{"num_hidden_layers": 8, "hidden_size": 704, "num_attention_heads": 11, "num_key_value_heads": 11, "head_dim": 64, "intermediate_size": 2816, "vocab_size": 8901, "hidden_act": "tanh_gelu", "norm": "layernorm", "norm_place": "pre", "norm_eps": 1e-05, "positions": "learned+rope", "rope_theta": 10000.0, "rope_fraction": 1.0, "qk_norm": false, "attn_scale": 0.125, "bias": "all", "tie_word_embeddings": true, "parallel_block": false, "init": "normal", "init_std_qkv": 0.0265, "init_std_o": 0.00662, "init_std_up": 0.0265, "init_std_down": 0.00662, "optimizer": "muon_variant", "learning_rate": 0.0121, "lr_mult_down": 3.0, "beta1": 0.9, "lr_head": 0.00553, "warmup_steps": 200, "schedule": "wsd", "decay_fraction": 0.76, "decay_shape": "linear", "final_lr_fraction": 0.0, "batch_tokens": 131072, "max_seq_len": 1024, "doc_mask": true, "train_tokens": 634000000, "max_steps": 4838, "dataset": "wikipedia_en"}
MLP neurons of a small language model. Each row is named by its layer, matrix (down: output weights) and neuron, and shows model dimensions 282-409. Each number is 128 + 32 x the weight over its row's rms, rounded and kept within 0 to 255. Numbers have three digits each.
A block is one neuron, or neurons of one layer that tend to fire together. After each block is what it responds to, as a language model described it from the Wikipedia text at the highest values.

L3.down801:132147123125166112081107195114059133118150117114173105114154081173152177115130111164107149133094124107134136099114154114080170162120142147107165091057180103178128132113153129109153158175112114120080127153105121115081095197105090162067194191109155137095139095088071154110169141138187173107167112138085114084138157106167179170129095097167107125108078146107184138129139116123169147112089
Forms of "to be". Forms of the verb be (was, is, be, are, being, were), often after can/must/which or a subject noun; also the first cell in sports tables.

L4.down267:162105125126113147162104179125119224130141164098099121185099068091087080177116177148145166137107117108133130157101146178143132093154127114135137120122118151105144135106146113110141118153136101150118121134114128155069106192118151138119127088117102147134115104111148174123122084141184149115157078128118161125147130109152130143095114160114148157091112135095129072134139146102140065090102
L4.down405:140052111140183130100195161140066094139134099131098115137134083142156145144085116101103184105192131149148137129093200113100138099148103117133120076129112124129164139142076159152109134137085141160138133095192137181138123113146104166152097190136133134134175045114135146047144114157123187131129087120138160142153110114059185187167074175062102212111141156144152193206126112125133066124112
L4.down887:159205076151117202121153203109128109099205142176114193107142130149140071159138120178096146132127153116141147127099130137185111069143185130153150130146133160203155190105111138115176119123143155145118115144097107123111087140149151108082121133140140155160120141130136151163131146159112114073129145099126182163148101061072139163111136165079149139093156108109154099121156082130099130171147
L4.down2030:139064134133152155156076217136105151117078175120070126110105146174181206140102166144096068113134121120086057143109143178175139112191107123150136176116135137125126190137132196093150179167131110132057136157188106130058151155080128182127146149155121112186133144123212139151122112094131089084179114118055110152131093173099158114110142111072096124096165129141168111149145134103061198079159
L4.down2175:143138075181173146166176146110070136161139042086081116140107135138091203095154155200075143146132150118149126183175144115143173154113192103147139093060105114148133079125147089137064150115100159119113124168109076082075109173167077072115112064151143130106136118122200144137138146112149107056135136090083153094121095117143117142096097108139109140163123119128095113130137126059171139146079
L4.down2209:142136161141140177151168128092130173148127168201046098112130114119154169071137106096134197145125096153136136090083146118149124148173074136183184098162117133096118139112103158155127152097149094155121162182121183113185154121163051142136117151110055209124190113093143095156176131127097164179127126188116108136072181155138197143143144087128047113098188083147147145139122158101128178125151
L4.down2303:196145176087118132128102132110137161092069130121124149168145146099119144106214074091110140093122122111141151121093130167160128115127189161189099176124122162186125187123115105054125084089176106112093148136107160163136213115187160175114147142108117137107162099087093102186163119140138105111138101176145125120078121160070148135165160136112178139089110119176167130139098118092089157152114
L4.down2634:191127126136128093159091206156117198137140114122087086120095165199128066100170135111093142148169132129098134149160141212128101129112129124118168165142141207124089141138092160122138166114146138084101184091165194165134147158148147136088145149140097144154146100147140079170219126100110130096181093147132141133091109099107176132098113175196112121138127153091157132148083107137083134119128
Predicate-complement determiners. Determiners like the, a, 's right after copulas or role verbs (is, was, became, served as, one of), opening a superlative or rank phrase: the best, the first, world's largest.

L5.down384:148142134117137117156084173113150182188083117049105127128087139148040155119125211063081127113144105155164142131152080178166141104154123103139193149120116095124091123117136106113174164135072128114121181183178139143167156188139144118141107072130096104094119131122159104174124145135095101100153122122085095128142100142066184108143116131105136138169150107122106164128101115166128149046194
L5.down418:126182148061141158092076154083149089118135144118143070168128151113159069145113161129115165167165119178084145105153101106119169087118104171119108196121103122130107129089155128093081172094113122186114120119084157142152140118136153119134095100111137122116111111134214150115161100153136133128125089142160043101088140176114138139139148139117116074132119100118160084131099153184130142104119
L5.down926:140065094139090110093093103116167120119068131095167084129088116094110135109144181149125104091078099114131072177145125109139168119179134139096129126158079073125143161177081082146123144103103119131089097091184141109146108133172143135106110148139166168096156041155090205130115154177130136137158119134122149158163123102132061089122128137082157111094074164139114129157145132085089112103141
L5.down943:173150158107120117084091190114141146103139127144090089146146093144130082088075178166080202105148116164149142162153213160141122115102057117117136149109165136096138203151121104161125184097110171145145159193144137160136154195109161126120097132146124083139134137102182110080127172180096104173158107128182152125135143052124130076131138162145194089128088104134152073134111060106012113160146
L5.down1373:155113153152145147109187098074145120098110116068152115143061167140157130146171110152096080134092147172159148149121111173176141115077143151087181174112110137116143139152130127131182143085128101141128154195114129136158169160138089182078119058098141114161109082104083103131086128146152153173179137148112159065146130143098166124107095127124121108121081072150159118165180115119193157121158
L5.down1374:118092183098117163145083106126094145114129172122090180152122148163138127168220128131137147151115148149113165178131113127077103155095095060131117089121106104234117103104164130097082141167110123139163117177160088121157135122151139116108140184125134129095061161055163043127089134156089084201107127117087108186116133157140122138049084101120116134171111126129174179107110155204181122181142
L5.down1854:113108119122161137145149161123142164078070130158121114130109125114159127031163125132082156140116149076117077095069103134110116078115102095111090165118124161098068114108122144109182160073112128179087094130108206148187213135149067108136167152141119117133145106105100091164090144098177135144091148130077144184129159127097173102127141158134135137090122185118107091128139104113114122187141
L5.down2076:104059169093157055137129162094153116121122107127136121135227163189161068129154156144125136090063132132150164145147173155136048149117129124123146243169197129096135148081132128078173101161133196166154172028111107125141089147112161137154171119135081130141118118092172170053126123128149109142143109098189162121130167169104165161128149152137081118104168112153134124186134097143069144087139
Predicate "the" before superlatives. Mostly "the" right after a copula (was, is, remains, as) opening a defining or superlative predicate: "was the first", "is the area", "world's largest".

L3.down1029:139102067137102160126108100134102208127161140165077073127110156115145099184113134117124095121122146147133152128164177209173126121100091118173093172109141055134076125105164114148151085150150135164091155117175062154126133168127149111105186134130106106161092155043066087159148175152097127157160132138164148110112142096077143105155175079172109112091160166150107083080120184158097057108182
Ranking and superlative setups. Tokens just before a rank or superlative, such as world's (largest), one of the (most), peaking at number, top, list, plus chart-table cells.

L5.down197:166126098168089172111144125179190087129155074108130136127099149096142131127112101136136136132122131086105106065157090134108177148149129168129124111114122189184124129148168134184111088142131113108193095111147090117134122159153138149136148157109167182161132137165111136097092133174131106146073083106142175117217130080174112078122154099140154159155124109119163165145112078112123157118178
L5.down303:052152109146125148110137104189131148137149107122124089145130146130114181177073101116119070189102173128125214094087114144151120128061155125132114149114139144126159120171098113165088150103113158090142109094117173158091120128123115162104159109121143114134143146126139080135116117142100127158124122104090104075136125093118149146165125118119128117149086114096157110073111107138094129090145
L5.down703:101173241157065152125050153119133080128153127140123158082157123115150139080121108113133152092110142112130121081124099134172157138097118075109116089087132096128114120128118072152142142140206151108118144105126127106153128107166149167141094108099108072082127135152095170132139154114156096078110149135118148095185070129149079121184140044166123166156088191160088153166143137143155089085149
L5.down1572:192094165147230108161146150113152117094111111110114135073125125126155054158126111145099160134106180073130096120118142080086108108068122133088145113140124142091095099098100102159130118151139091146079161127130153098091065159178118174097147117116102123121127147119101100072168079067137119104134218153179138148124149162124206128177116145154176123163145122102127100122152082074079156104087
L5.down1700:129132126158172170108157138147141117122126099096093152091151101142132157116100145158100119116080107082176179116153109134109131082116104097161056121131129054131191149119070123108100134107100123087144102130101129120120128080121157143129147157084090111149128155122119148138155138170135165174129131135125140122093096107141091085142067107147159125133103137085162164126078089130186154102135
L5.down1722:042181103185125097111113063124073143177091149164102139118092168142047152096188124097094167103155136146099126130111202179139112151113137150109139108142135099158108085137184070167153094136189149120103104122133131081084130210090152161061150127146165079046123161134137159091158090171147122110050156143095131159159112153158153118129141071125136128115073107123124123135128086182100167132071
L5.down2275:056158128103126115058152135155144124103134148215168053121134090141151062131194130135152160110092187163108144108174190132127168164128172103140099084181178090154061096166107199120048148114130165076127092160193066122121183126174101078130075060154151103062094174110094146090111087098118083103099100124152132166076152133160091093172079116084124091100125188089114135106139089083178088117092
L5.down2613:154084104146146141172125122083104158147163121127116139153110134127092098170099137123108150157142120095091148101156219109139201134105193151048154127144158107095168177138123096111162223112189077131079087124094166133154100121216099178179120155129108149155101158137108147195130081143159123147104113113150144177142142129154126176123152123153150102056147146133141152140145092150111148139156
Forms of "be" after subjects. Forms of "be" (was, were, is, been, being) right after a subject noun phrase, mostly passive auxiliaries, e.g. "churches were purchased", "has been recovered".